Weights of a small GPT-style language model, trained from scratch on English Wikipedia.
Size: 4 heads of 128 (2 for keys and values), MLP 704 SwiGLU, 9.31M parameters.
Architecture: rotary positions, no biases in attention or MLP, untied embeddings.
Training: a variant of Adam for these matrices, 250M tokens, 7627 steps.
MLP neurons of a small language model. Each row is named by its layer, matrix (gate and up: input weights; down: output weights) and neuron, and shows model dimensions 0-95. Each number is 128 + 24 x the weight over its row's rms, rounded and kept within 0 to 255. Numbers have three digits each. A neuron's up and down rows have the sign that makes its largest values positive.
Before each neuron's rows, "fires on" lists the tokens most often at its 100 highest values on Wikipedia text that the model never trained on.

fires on: "–", " St", "D", "h"
L4.gate536:118134143098118111127155124133121101117128117130180145106151131141117098117111152142096158148097128147159116120111120077082103118136162162114155087091113104143151118088112145145106117118137118119163131174165165140088040119137124085130119126146093154132114198087145155147146095154114155126
L4.up536:117130122164097137123095130122129121103117089149141147146093126088131109143136162117097108137122169125124133088127161134115149135169118142165107151151139083145143143117146134143118110121140075102070088134130124138136102152098109110134113129150135127144145130112115120119104133139153104101
L4.down536:117124155119121142115148125149093164122156095159148124110105184153151140130157136154136160119169117172126109139140151116117156115167110132140155160129114099135106148162140108145114162102120107138110178119151174114161143128122104137116071156146149123109120137132094098152116097146129113120

fires on: "ul", " mag", " X", " -", " val", "op"
L4.gate330:126145160085091152118114119128111075112145123067131168129147062135101084156097115132125130165143141131131134089085120148120143142114114134108118106114123128159153120159136148134127121145160138086127124153141139129159126109095120118158129149157115134142106136137154161114130077101116092133
L4.up330:117170128104117168153064133128129117139148098100135168120128098137132129119118136128139119140122110149143088097126110124091113104096121122118127122104148128155117165114144135127099175136135129122140131091117113152160158133101089118140150187136112134150085150119155129139101136110138104120
L4.down330:141089141162134087107138119113116133156112114189145080140118157092129141130142100170124168063111113103125113143158128173127202112111073098135170116134104080138138087148166121108125169107118094131137113138132124148126125145114118099134162099123113115170140114081143141093091168129129158130

fires on: ";", "on", "o", " Con", "son", " won"
L4.gate91:172102097103136111130141099106128103090139134135107116139128130123149115119084101169108122141126125174123120149130081099175073142112138091152119106087092149102100113134153120116116092094131089135129137113160147105141114133113091098115151108103172114131139119135134135143118126126130110164
L4.up91:130102127128171142153119117141144125141163094133115129171142139147137100158134127183106114104133132107149092200164100093143107138141126091141156086068098186116110125121167137078109097092113094131132138125134130155131140107132092149105141091127136122145128146138112137149096138123144132117
L4.down91:110105142115124160123111130149149127132141135127116122160144138090135121127140105100113085155145134110140121185115152128089112142085140128150114089159132110149159140101082149115166100135124106108135073148127072131148152131137152168094147145193105141129089139126163101136088157122129094105

fires on: "b", "v", "ad", " B", "ov", "0"
L4.gate598:160088121136127112093214120140133126130149141155142140152110102129169106085114131145094115118129097151132131114150095137144130145182124096113113118096132114146092114185086118152154080109120122124096141104150138133135123109149139127136088145137125151116206134136123136107105110143120113175
L4.up598:137129086176135146140173118132129120155175113147138159145109139119142111106106145140100124115151133123147156118179116133146141124178134085127141104079162156150113130169096095168112110091160148164092144147132140114132138136193177144120137149168101129146145109133103146099096082110150114132
L4.down598:096136108144157123130088128147134144134134098108160136117116155139105142196131139110162168137130150143151156121194186151159160138069129100134125132097179163130112138146116129141105141145118122128137127131146135146145110150133143116079157109119086140145073145129114140140118124126145105121

fires on: " resp", " contin", " poss", " bl", " due", "urn"
L4.gate615:083166149071098130111117080153137112138098085112120149146106128136124152131095147130133132120140155129155117110160168103160155101098090154110087126126089135108086083171133129110155114141143151155149132122137109139122149162135133078146105118141159072136163123130115125147142166138159152143
L4.up615:077133121104101100103117103180135130126115107099106126145124107139129137102135124175132159103118178146170165102189112145124127120058135096152146105158141115122132126123105112094133112151159136146090157132139134130134127141133124098132114138128108092118101120140151133167094159157104125138
L4.down615:172184141133163147135129111110155141138109121159122106160124104111162108126139134187145166103128102108139152139196148114144152137134101144125127096147058113153117129156123082139156126140118131145096159142138129154112109126126136125102089112153177117156114138176102095171082131132109150130

fires on: "9", "1", "et", " perform", "0"
L4.gate671:112125114134107113098187165157153165153137109133090165105145137135136142124088130131140120095137115145082146101159103126121137106084103135115112148098103112110110102143118155136113164158126140157122139162128152119107131119130090096125125100122112134100110091144116186140168154109102123129
L4.up671:122131108133127130115155134154083180115092099120098157122157130158084190171148133141140127128145117147117121140109130100101171106121104188136103159131163123148117088129117141119115155134148126118109128101124130109129163153128093125139145110122091102078143105130133116160143108082090095104
L4.down671:151122179145137115102182089130113175116139164122134117139098117152181142120133163114151124114195148135088089162145134137130140127155161156145122142137181093135121132134123130125118138151158119121137155137164114128139142152161110126083155158169146096106136141132129119128116126091179085135

fires on: " so", " as", " had", " years", "2", "1"
L4.gate620:144120108150151086136163155139144127072102062129143141127138135142127154151117157103152116090123124123101107136119136117120159117138078101144124116130136109128100147154099141119154195158151107099152128109110103148108149127161134111180124078154145136118142152135109090120110118113112085090
L4.up620:136099120157129126116089169155117123134120130120098126117132157097119116136073149150133164127122148108122063119110124149147166138111128114114132107125117119104141163120134172127126124137179101120102100153158100158112117136165146133086127105124137125126113101112126115129182115112143106179
L4.down620:109179096168124137134116169106157107143148143118131103146161087166163154180146119130150117108137122175144096127122106098138107110108148117168117144088130151151139137120099145110090119128158145145151095180137153136153142152146150160147094125109113146129129175110106173150130145119132129107

fires on: "us", "um", "i", "ia", "2", "ium"
L4.gate196:150170117126132126134119080082181131132098118111145103115169134116153147136134130160148124163154158157146093141117128089089137179150101118112108164114114159121133124150085115123173137151086100105136155133172075118161140115115129082143117119103135100098131194122137091138137130126157129085
L4.up196:092173119098128164145102081114165133155114131138136127125143130099184104127136129137125105155148158134181102135133177093120112130111139129110136155123160174127122122158135152145192139142139125125097142145189102101158134156103071099125154132121124102140097157100144067161127149111153123115
L4.down196:137128145111138149122083109142106123107141109135114140187114131130131102108111077113151162137141117106165158166201100174129103084101103121111121130123109098097104121094123066115118138104126138131100086126108164102129126140158101131150095122144132113165107139151141111148134169101124158130

fires on: "ated", "al", "ative", "4", "ate", "5"
L4.gate0:152106100169134094134123129100136084164118138143180135133156165090097126101130122161125132138121079117112087147125138124183123142139129085140123193116138115104129086154111098080130124114142134143131144123101117078149163115135131123132111154093100126127146146148140146089133136097136088109
L4.up0:108114147142121125128092103128105138142140107127101171071132148097118143111119152158094124133103146151146119113149108123148151133108124109078162151157131100159167135104120103120155104132139104176134147142140121152140111105091092161093118119158085132145120125146156097130112150182120159156
L4.down0:129153118104150117135133155170141116135138131128102161114153133135124123119140147132096124056152162099134088135206122122140124106143141125121094075109107158165160132149116112133167130112100104081112114120155118113119126124159136147178141161110142124156127109141125147117125117144151129112

fires on: "ood", " elect", " wind", " gold"
L4.gate123:157151104159131099111104210121119087136089128090121127142104109136118108131112126125092153098130161126146171150118156104083135136107126149154088163177135137120151117090136120067101139117108190124147104148085173098123132139136113111126143106123130116101070126139106132110127119114144152123
L4.up123:157120120118090101142156166099180125082110139121146155116117157112122159107113127106119112096138145129159096169115128127100112134151107118101160137116105140110150130128116101102150109107109169161167142101117142164152126122153110122122145078121114092136123106110123113152171144129130137117
L4.down123:133193131127116155132131123177118145144112117155121125090138099137120117156124114143125125132108137142125143099177103156113102119124146125139156101121137121131093140134174139141137150138145122125069129174156121192115104115109133134139124139131120153114151156099152117140169080143101107140

fires on: " of", "ike", "ana", "aus", "am"
L4.gate337:154159095103136129148180149127151166120141111182102098116087137162154134098141089154161121137109140127084131140111172123137097105189128127111129133098139150155093130155108117146111154081136088148115139129157141118127115114132180082136121139140135120149107094120107175139136146123147130142
L4.up337:172130132155085166152145126156146088156155131123139115138106110094157124161144137141146111133104111122149126155135089135101125099075123119104142124154151084101126133143146159120146160135126083107111142117105123140114097062130159045154095168154111119152126120140144113095148185158123108128
L4.down337:131162166122136157133103100096154076143076120097150121109136081122118160149156110130152146127146141110108169077190116133113136135086118163131113137138109126105142131125144090124147108119132162111089161167149113169087087129137151118143102118113086088121100155092192114120127122150135147115

fires on: " c", " ex", " pos"
L4.gate179:135163105112155106088140153124120079144167134154089094142121084168140090113139154149126145140134121189154104140137133094134144152136136104140142129120104120122111107136136157128126119125115160113162128170105141137102109078174132099126098121131137173111143096184153151117155072137143105157
L4.up179:123144135115116123130127163116133108116149163154161132143101116104108131145134161146114137122152141124179120093120102082137139150124136096120113115126114114147154126130138138128162113127141103138140161168101124100136143097086106119146138090161138119116123097102167125142144160181095119101
L4.down179:112157117176185102122117139145104093099120120115101101107139120115132169133145154162105129111184138170149128130134135099112143110119093120127141138115141133121116123102136159135110098119145132090124134118170149104114122113163156136123119125154120127063102139196154167150136131170117136094

fires on: " number", " League", " list", " add", " claim", " family"
L4.gate237:172120136145159095142143150140163077098108167103185135167090122086130117135119133125126123126075152188116102149144106118090144110112116157117138147185119142121147120130156137134139145132117125124154113121126140121139109143179113105135151123154151112154137163154167151117110136152123122120
L4.up237:130088137134116097157123112123146137096125163130166113130140119121189087109127130106114152167149131179161148106182135103144143097120106110109107124168092185148134105144098116146128117109143090147124152131162162145137121119144108111122152129155129116144113114160148128158124124099160157127
L4.down237:103158133163140180149134136154153092137120121080151161133118110122144099130135132075127117149125120145085126142177106120144134118115143154120118143139147144131121144115116104130119133137125141125140122134167101164147111149179124148129199110109189076129142102081141139158130132134158157166

fires on: " born", "born", "iving", " child", " gen", " =="
L4.gate181:134098164129122145142121136114134122149140134109130122129107159121149100116127073115095163104145110172099158095157143112124115152154106140104094129127117097093125093097114133115139148104117106142155081139151137106143115122153142161121157124150163144113129125097143100147100110131124132141
L4.up181:114136173118142190139106140136118123152158139145117138137093166113147095116149065097116173084155101154113130122141152153111107149102147173125134161126135120102094122074139158110144137117100110147163092149107137163136150125109127144069123132147168121122157114143155105127129117155119138110
L4.down181:161136128163093144150157136136140150134111107138135125127104113116122133150091096145160104109123115139142105126085180095127125096067164129128141174136125123085123131095147136112131167138111125114151093070105158099150130146063116179130163146160138130137137118161083141115136123149134127142

fires on: ",", ";", "1", "ated"
L4.gate265:106132139127102109119123131115112136190137120139110134142076127113116123137084109131112111100120125192081163092146085143145110120132067102115131110109105102095158138110125106086122146131163146131132128154148146119103079121152168145094182156094096105128154106145137163121115136141094143089
L4.up265:132158127145131155159137140141154144177134148127138127114097172053127117137071089122135094128117117124127131098105103167114099111117102069134143108140154121135112145105143154136159120125174114140154156125153182158098134098145163110079160151118080069138092120133114131129134145146130082103
L4.down265:146160126121123169149093108098177143106096129144122096140148107122105191136135140140130132166137161097166122147127135113102154137122150112130123129186188138124128128131161137129144139065136114096145104098154104152139151106135112112158068143154121151110112139123095097142121106092158127155

fires on: " Cor", " bl", " val", " cor", " med", " sl"
L4.gate80:153122110121080133155126149134120114128126151110117184107117081176136136110122102113146143108137119128143125114129099140097143161093128093125137156116106117138126125132129173093131129129144113132161142141122170114140119102117162155152110176155152129146137110104098134147121091140115101107
L4.up80:152109140107090109140118089109157155118174148165121104133110126130118168183138178164169154172113108136147123147096095140099115114137162133139097126112112122171130130137150162119135142102127102143157162147148138124121154159142135102106128158169088161123171151090104084158107104177163104098
L4.down80:160144147147099131112118132110129119131148080172116114131145152124126153155121150120170117152170116139123110144147123111141176103117075130118153124118122070124140102092154127151120208120151131165133120114125146135104125161155155132128112136136109132140156062091170094152105144148126129132

fires on: "s", "(", "1", "ive", "7", " ("
L4.gate163:124120139130109147135099097165164099094103142131166145126083131115082073112115114158150092120112179117127130148157100143151092151137153066117116167176128135117158112177110145120120166171087118109138136134145122153141122133096135110138152132116166097109104176120138134097153122128147129122
L4.up163:113140164094153122078079098161157120141112120156131133124126152085121062179136155136126155137121127132124134088136114077152127142131157116166080095174094146157145100119119117142125122150127154119090125124094132144144127143140144117140104165121181148160106164130153123173160092134131150132
L4.down163:126116138139141155099141122130138135136169099144136083166123092121112132097125132117117175154185160156115106122196153121115148180140103139087123158125147130112099153137167111136140153146124081144136115132115124178183153125097138151069116143134152127162165124163151154129106154112109132133

fires on: " Ad", " ad", " ind", "d", " Ed"
L4.gate680:156110147104145148118092167136137159129155158137107141112139158155172145151100097115158170125132090170127158159112128099089121137113120122142124125150090099113116071092116169143155120113107138155141131110119187099146111123111094109116155145122100086135163167091150160175184124145121104143
L4.up680:151150111149110103117123145154102130157128153152146092143128134098124161124120150127125105134113166108167106126174113106149165116137154166162152126119115081099131096123145151118115172114110095154141115155127147093139131119127147095124097157168075090162145118138180122134125130090105116132
L4.down680:078139108088144051134148120159150151177098149121121144164127084136180174143082122127148130137138158053138163133171092116135123135160117127137150116099151147140118099131140176163114155073082129164132162141077081141128125144158126146156151135151122130104130119094157115126078113147182117124

fires on: " Th", ",", "1", " as", "ol", "aw"
L4.gate68:135130090074137090088109159138118114104109146128110127145143107131106149111123158122125124155159158139097119137127102169122131160139103106162158132144109098130125146122119155163183123133114103129112112137141122122147108112123162118108141138098113146120141120126129117119112101150123128161
L4.up68:138108098121155108101084141126116134152113161190092113125157131116113167107117145090113132145131159101094118142122096142137113137106147129113153138122127107135108180106141170184121129117134079152116097150109094142140149157113146147114167135133105140156143128125115117152120111148077125140
L4.down68:117093125109167149127162104129093153141084126166140152119146109148104194113124121107146127095112154086110088152167120109169119129113152124104127143121079131167130162109160123129136153094126099182142139141115135120154153142129124163114092143090132110123139129134109137139140143145074104096

fires on: " &", " Mo", "o", " Do", " Ro", " So"
L4.gate701:140143097134099110142183166157128155121124169151177143145126072158128121111150115129159132142101123134089092100104136158101111115175170088101147164101117108084114151152129128096124135108094094108148121142124101132132098139108152123145119097106122138073078155114145114102158175134118121108
L4.up701:141093165108116161128155091156143144138107129123135106138107099162149149111097132140115097167104178133068107112156082135158129136128144089085123109120127118096150135122121128140101121103138079095130118131161155131117092107143149152151137082112141148126130093123129163148184183111099136142
L4.down701:157093196129138197138160160119161147148122164123162108126173118115149122128120134131109131100150143160143138150167119123137110131150129084108129108120155130143089153127137132143090143122154099129112109100169133154099128111140104145142116152104083131137168139166112138164120149114107111147

fires on: " con", " ob", " exp", " fre", " ent", " ex"
L4.gate314:145138115133100138129083118098110107142105126116114145106121098148148122109117137142110140110134137115102144090097125121098109100139103082135157146136105109093132090146187092097117130081131133138134160153113161085111134123106149116172125098132107123114146122097118140169160101157108122199
L4.up314:136136125132110123048099176124126090136121124139125125161174128124117095159118128101110140173091132144149108122149136106164162176138114093139099093115124097130099106128119171111116121147118132134144112092129121150133123121152136151118132098122140144103101115140155109117093088129102156122
L4.down314:177132163135130090136134111112095082140113105143133102122117163126104110123140125147131137123092147133077143122177141090112175121134118095103185130127125096086123118108168152152094120126155081109130138120105095058130137120148145158148117153128132131134083173126124175179139127122101161155

fires on: "0", "old", " mark", "ad"
L4.gate82:147096113150141150154141127118156134128147147158128163159171067142163169106121097114099100107160102135168090135113123122128153135174117113133113153114106129154110143161107129177149136110131102180126135162170103077120138180178155116111147131145128107096124108145156134107115117123184108117
L4.up82:141110107132141140148114099147119127129131132136117126122148099157144121119105080126119112110134129147114139124117126105115155111164105123167098131158089138196127144106136129152109146121115135169141118140128099132144148132145094159110185156096138139089097093147097102118176121106133167123
L4.down82:139135111147106143109107082119071163141146102141148100107154134099183130154187131157150128129129087178140149095136133109156132112152125121140115092120131083171153123134129084160097117130131099110117135060114165161137123082112118156094106161106143124111166107160108145132132159108074202104

fires on: " Th", " fl", "Th", ".", " bro", " Wh"
L4.gate12:136147165122112081118141139131140152098089150132140104125136113175134112094084117084147103167125111148161119082085113113137127109125109108114097124120136138148131120122154108114121099150122138121112065149153118078101115131095125116133106110080154107134124139141133155074078090161108138132
L4.up12:112133129124113093138138145165131154122098164132128091145094108173118138141117130099148111167144108112140111108090132113109134095138122119154140131114134118183153120132166127121124125159124128147109117104168146086087134111091120088126105100098134112146090113166135141108077106139094149127
L4.down12:117141122111160135143127140161108131132077141161135100137136130144143117119128077093112110160168077120129078153142167084144120173092104122134126123151112150160143153140117117098067146130134125152083095111166165100109124138100141084072157137187121125115126100184083120092123158119117139119

fires on: "0", " in", " Institute", "onom"
L4.gate103:151123119147068126123123122111107129130112192110137088130132103118149075154096129145159153124140162133120109128104128142120119140162128109152128121123105118162134127128170115102131132140088124118159094134129116092107162118116081164107086138090163123131139115076129159129101150121121100171
L4.up103:104151122151078167142120109075097128136123166117121134162152129150121105108143092143147126138112143103132129125150152158087136126121144131118156145113101137119149153120146149095163126116129164117163117151116116120083179139107141154095141183112104072129155159111157127126094156172104120127
L4.down103:096128082123130188130173136092119149151148127153132168112134159138122131110150110125119138068128115108127137151191133114142191124115144145102159125096135116098119122122110092136143164131172132146121151108134113149121152139164157075085172112146098091162146164211122114091105164146152136108

fires on: "j", "}", "r", "$", "Z", "z"
L4.gate229:113124138111139095132161139115161105137122161153085145122159179116115123165127096110163162161152113153164138149129083142161152168175092111091075148117112091145138135126136163084136151147101150104164124132130125110124134122150131124147142089154123118133164113125157126083093082121155109105
L4.up229:123124136104140108174127116127132117090113145134116155137162166121147099138142119110150138166156112099180129127142102145175131130119096145093079168132157114121149138146155155089119159129142119110113189136172104145144164147141104119128179119153095119155101101134124120090106086107175107137
L4.down229:121083099111118171155104102108127087180129125117133114120120142124167122094119101118130111125132135117127109134134136118128178132093123116136164142146111144120169121119143091134064147116147125147150123137110114159134137112173101141131134126154113143125086069109106135156131095098146184105

fires on: "u", "as", " with", "ou", "ith"
L4.gate488:161116108094175148124099117133132122128136149139107132170146074110112128119108175122132127170118127102172129139119092164102147111140138117172195074120147100126125147126118116120144161094136113084114127163184127098139095139106160124105115147120165178098153147147189118102114137123146126111
L4.up488:148143159113116129140147092106133166164140095154140155094102172173101084142109100154158122105148129134127127095142112112085069129110165165100140110094146137123146127145105078131102117175107096101122136156120095136105136098101090148123161130122150108121142092133115116102138144115141138135
L4.down488:141141148138138126124166120163133098106160129184179087100116189152153124163152133136128133096170083140091146129149135131199096116121127135118103106130121143139135123135186185110122097156144093153143093132134112161144133129172102137107109107110105143126110105113145149177107118112142161119

fires on: " rel", "-", "in", "u", "el", "i"
L4.gate502:137137173086145090122141180156165117122114144135127118110167093107170142119109146148145133133089115168128146117130126107114117127106141095161140101157119089143078093135086120121154078107152129104119083143083119094113118115116078104102143132096167170125158114099134129128130111139081169138
L4.up502:110131141098113141113172168166154157087145154136170105148167097150164129134163138091131139138147158116163123139119134158143134127133202119146143076108102116149142111123138127104152094116168113121108092149125099154117102109109105158123115142161146163140114163140090139163125121103071137120
L4.down502:136144129127096191127193160128140104123183127090142143136172120145137107133102128125120120102114156118120156129180127129132117121140182117110153082104156127132118128113156148142133064118127142124108099171150108145123144108112112151113098112181125145125116153139074133129137101147106119111

fires on: " there", "r", " it", "in", "ior", "al"
L4.gate636:099104117099162136119127112119124073155153130142120104133103092151150167085115155146128106157157156107112108088122157129160108107124121149118106118148127135145143158171148154138093117126135135128137115150102157132117110143154131120146116089146120141124143131107129085101151100142107097118
L4.up636:115135102136082130150090143107122151140117084126095130147166135144129150121134111150186106110094129136163135167158170145126142103140152167128137140095129145140092146146112141128143135136153105152114109093183091092114145127139081085118136105106096094084084140115123111098122121112131104118
L4.down636:137105150076136132133097165118126111111099123089110108108167137116138113155124079116109141161132122119128121082148160116109084193062126099130153136128129196135101121118120120136145094133156134138144126119144130139179071149092102144114133145096067163130166101137135099113108124135129132118

fires on: " g", " me", " part", " was", " up"
L4.gate101:124127148088120134105181136131117135142098099116095138097114141116118088152134120132135133111159161153122117130072139139137129120128103129128139103132084122146132120117067051118138114112103147114106079132134162124142087149130142143146112123124165159092113096116106141176148140125147130117
L4.up101:156159152151167155122141106143123124108087119126127109136132140132122118159150130136138115086140181106131118147118133149120159097112112167125137108094120134107159111089086102134110133127096179120155107137104140090108100146130128158123101138159160137149067108166081155150144106120149123111
L4.down101:116120141126076172136124146143143155127081103150141100157165158124145132137107112109133116091124130152096112174164148152177156125119108142152135116077118129122106099098144162073171132141108128148165124142146096134152142106140139181045166176147146096141092158118129134125134102122167123074

fires on: "ent", "ly", "th", " average", " and", "ct"
L4.gate83:192063138142155145117120131076108123170052124098124108103137147095118112159087146108162160177166096127115148129130086133095134123168134114108139117137124107135108117163093094120105117170147088139123125121126145142144125133093085123145111118055170108163175158104118136118131110126138093121
L4.up83:185093103126143157131099105134123132156079105132157107165111148069126136153140115143137120163132143102153160150128146149103105114141138146137139168117154095129123153159115118116121149177139109134144149111141198154109176142124084137118135104095124093165158155115114097144106130122157118096
L4.down83:111167113117131171119144129143138087131175150156121172114092134141124141081102149134150135123106164112166149098189148141160135129080132106146120133111134125136137155106136159106154119102140144151115134118184184106098143132154168151103133131155090147126116130074137122117127137135112118102

fires on: "1", " Sh", "===="
L4.gate275:110088141112153137151163137146175151110121115131148118186116128130095066140112163128115110119100134190165148098100107123147116117117159139098103106117117134070112168096114150171162125128144151144112112125174116136108134090119089137150156130096084121161132144150086094081103082074149159144
L4.up275:142145081094118124157135131154111154129117115131089108129107157093118124110116111187128127141115112144143125156119095120183128128137142113130120117141123134177150147113080085106142158114166146105097105141114148116115131136129108097167147159083141148143119154160096149171114133089134143125
L4.down275:152129129139144130140104141147170111124171098130122140142142103160086060123137110097156142132140110156175118165152141101131117145127090142119140120130134124105145131115130134156152133130109120108124147148105105160091127102163111103110175154142147171144090114123147081111130100107162110151

fires on: " only", " still", " now", " sy", " also", "$"
L4.gate300:108170184082153124121114101174168126115118111114100125116166131090158125126118147153122153166094099137153129152120168129154135132169127141157119129116100138139170103122095155078143145121150123137109121123149131116196119099089138153134128149086136115113132144126179114155100145117106142107
L4.up300:146111146131126133135098172136143115098098148139132132152118103139142135103129104108163093143122125125091151137139117166157153111138122146075125127148169124162116117129133148129117146114145113137146115136161096118170155163154137123127140144143117125125106121154124146094118140121187120087
L4.down300:084130128086113196125118136141160102087088111095120102107124154102155143145108148120106144187130110142134136180153123123151211119113155087156118119102126114127158118102080167153145148152172127159123120149153146166130116144106128116128143146133145154135175105142082109174166096128116141161

fires on: "S", "us", "os", "arri", "ans", "amil"
L4.gate226:116069126111115137089142094132136166151144159149168108095142124156122123081144129113094124122098154140151170093131095094123131154124112131135131121092102160093128078120099117112151077119114103123132152131128107141125102131159093119117143164155116170144141123108150138116138088181099132145
L4.up226:117135132109153132148140075152180165152158125150162152135153132141089128154122133136144112133088160108161113129143122103135106127099137155124121093146118168096179132143106138140131093145104101122121175135114138150140135119168135106089132105132102167122103119134139124146131110127129131123
L4.down226:123185095111105109190105143122175123103100119094117097141081140127123144185106110134174149152154098114110090150038144106143133087134102139145102115154195146170157183136128127100111135157112135109140142115155148099128125142125153125183153101134118127114126126102129126110142130096156135084

fires on: " bl", " Kn", " =", " kn", " fl", " sl"
L4.gate592:149119147149106121171136140107095147106112131192135135153110119119174100113092136114102168160127144148113155113134154151103139173088151121127111123100121122142081099129119158141159145103133153110109104132131107135108125143130100153135157124134112130122155123115121124165141101190111158116
L4.up592:111129111123149152174074121131174136150153125115151093146184125150161149143127125113132098146116115147149138149124129163143112116131146124112126128108146147149085149102109139161125120127098151143141106096115104166090176132164110107156111112070106109115103136145123160122083100163146137111
L4.down592:117165097140089076131117145143099143134065120162132135180140085101129097103105181126152115109145141121161154114097142156143167163116166130140138146108098131178109105129121139129122176161122147145118110128172131086118146146166143137139138107089115151145152087190129115154117133167119107124

fires on: ",", " con", " on", "ec", " by", " an"
L4.gate320:121094147123144152085136131129124095112111166157133092119126137142123097143156134142141120069110123115099138132144036146101140153149092108107161147145113110101132120122122122101158118087071099137166161138111097113131092148121176094128152161118125148087133136094151156144179111150088148143
L4.up320:145065149112151157132124102150141152132149159128159097100129140116123146154141151147109140134114150127128161114156053169125136136123131086129167101157122105117127129118138144113148145099128063108116168169131127109111109104162179136089164178132126137060129125143130150160153118131132161149
L4.down320:089166099081135167138123069150152107136165129129147111138132131099135116166152097079134120136068105151077151116197154177150113138114132133117105117131151156153135122123098132130082119120116148152152177106173122120107130108138104176129136160162131117109128165117136147143131150101095122135

fires on: " prot", " serv", " expl", " invol", " between", " conn"
L4.gate375:103138105137127133107158138145131093119106137160114096136108146134137098133150125123115118142125107102104110084122121116081121141089122124158118122142151158186149155120105148112091113133112170093159069084137174119136128144117129126117129167172135102129130173127099158145118130116080152136
L4.up375:131161093151096113098123145105120127131078152153168151136124121076125099125124100121115137118118103128148104115140171145111139100144088100138104121140130112169086106138135104102141121126123132068127125139099161116152132130096129153138091138145140108127163163145093117125106131121131136107
L4.down375:098130100095114127069134143136149115105083108202141122171095108142115134111133097130129135143104140144167135142174141146143115125121112171162165129142155132159107124127100161137116104138146152118131128111135110112130116132173126148073130140117110101100174153119085147126093146135092123140

fires on: " en", " En", " ob", " Pan", " Mus", " At"
L4.gate535:126102125113148137105125139123154163122130103132166153073152146116135147165177128152132185168143126116130105141131070129186117162112142118127111098144118125156104120125129117104126142105129159159133134128119144112144103098109116153093127113152162122094177139116119136140097094121145105108
L4.up535:151110134158139113105098147123067162118091150115114130151110161094108148076109090127107168135144120138094113162166115134148178118091143107132128112147099123147086087085148140065140063154128102149142139134123124150152136103117135081140129127134112116125130135107156106131165134096144135170
L4.down535:121126106096195138124111129124113116148121078117147119102137157096125144149127119130169183174139114092150131133156085084180159151124149092131095121139098135151063119133130159131190094125135090154109120109135087100143122074141146122101139141126159141128115159098146144137150127100151106150

fires on: "ed", " public", " de", " direct", " s"
L4.gate519:137136149159117142136151120092136140121117132115111161153141124129129120111103109132134145096149132120107136137131180145100144138120081158101121171134107121149148119174145111099123133144095113137182151131145126118134166144103146141089107143156132126107147114098126117097155153116128111124
L4.up519:133145146109126135115123119111133117082136137140136154176125121162100105146120122129145144123130128129107164165098178158110155136122106167145136111166141131139096173145149128099148110164111110083147167121164112102109155121102164166108123124163092140093112133090121141127137084168159148120
L4.down519:152140123129167152158107116136162111130143104108150046099118128130146121157121173082108160152127140175124091124175087092161125119121115131152147094107113112127087134088130124143103121100152143104118134125158138136114089112131126150138126093082109145133119149151161108134118174126147123123

fires on: " career", " video", " life", " education", " ft", "Career"
L4.gate119:139129101175108135124144125149151103106084146108185174141150129085110125171133142129097141116103131139155124119110125183132110162079166116102111173176118118109132138155152082106125116138119138114141151116110138128186179170090129168119152085152159077148136132089111107085124112107115133121
L4.up119:160114149143109102165109105147164141137120116151126109134146140126083099122161176103149103138133108129164138116126151111155124155143169119177113163120099147103130130093130111147151144094132123148122105108161128141103131127095175137124154082077150126161139158108124134128166110141104121096
L4.down119:132116132124092112108106138072103117129146110093143128121143136131113177114103157099059099147165158139110108141217135146118084139158161147142133148114116128118127146141151152157113137125147126085110125140110135099125133101125102109133109127172138093146133119157167166150163127117130115150

fires on: " ", " al", "ured", " gen", "ored", " well"
L4.gate624:114088133139137116118071129146123146191124156126115149107152164077135098163138164159120106159113137142145139135151103160132117102122126054140155141104124106124122134140135110077158105098129148148132091146110153075087131098129102199143171135117106133134147119122102132096153115091126138120
L4.up624:122152148149140083098140127149116118186109138111114108149129134087109073142119120153160109151089097179138112122158121148098151138122095183142157107113129079119131127109146081090155128099103116086124096152078146117097138160133146167155152164125121166148153104113132138123150113128129125108
L4.down624:122101124137143174127136134099123146060221125097157179148108165147140138089107074136125146103122162099152143138169154131117119158148113147124133145087168175162090144160131164134085116123137114179159153120111135136105153134116108121076121121178136094107120110088147152135135139117131142148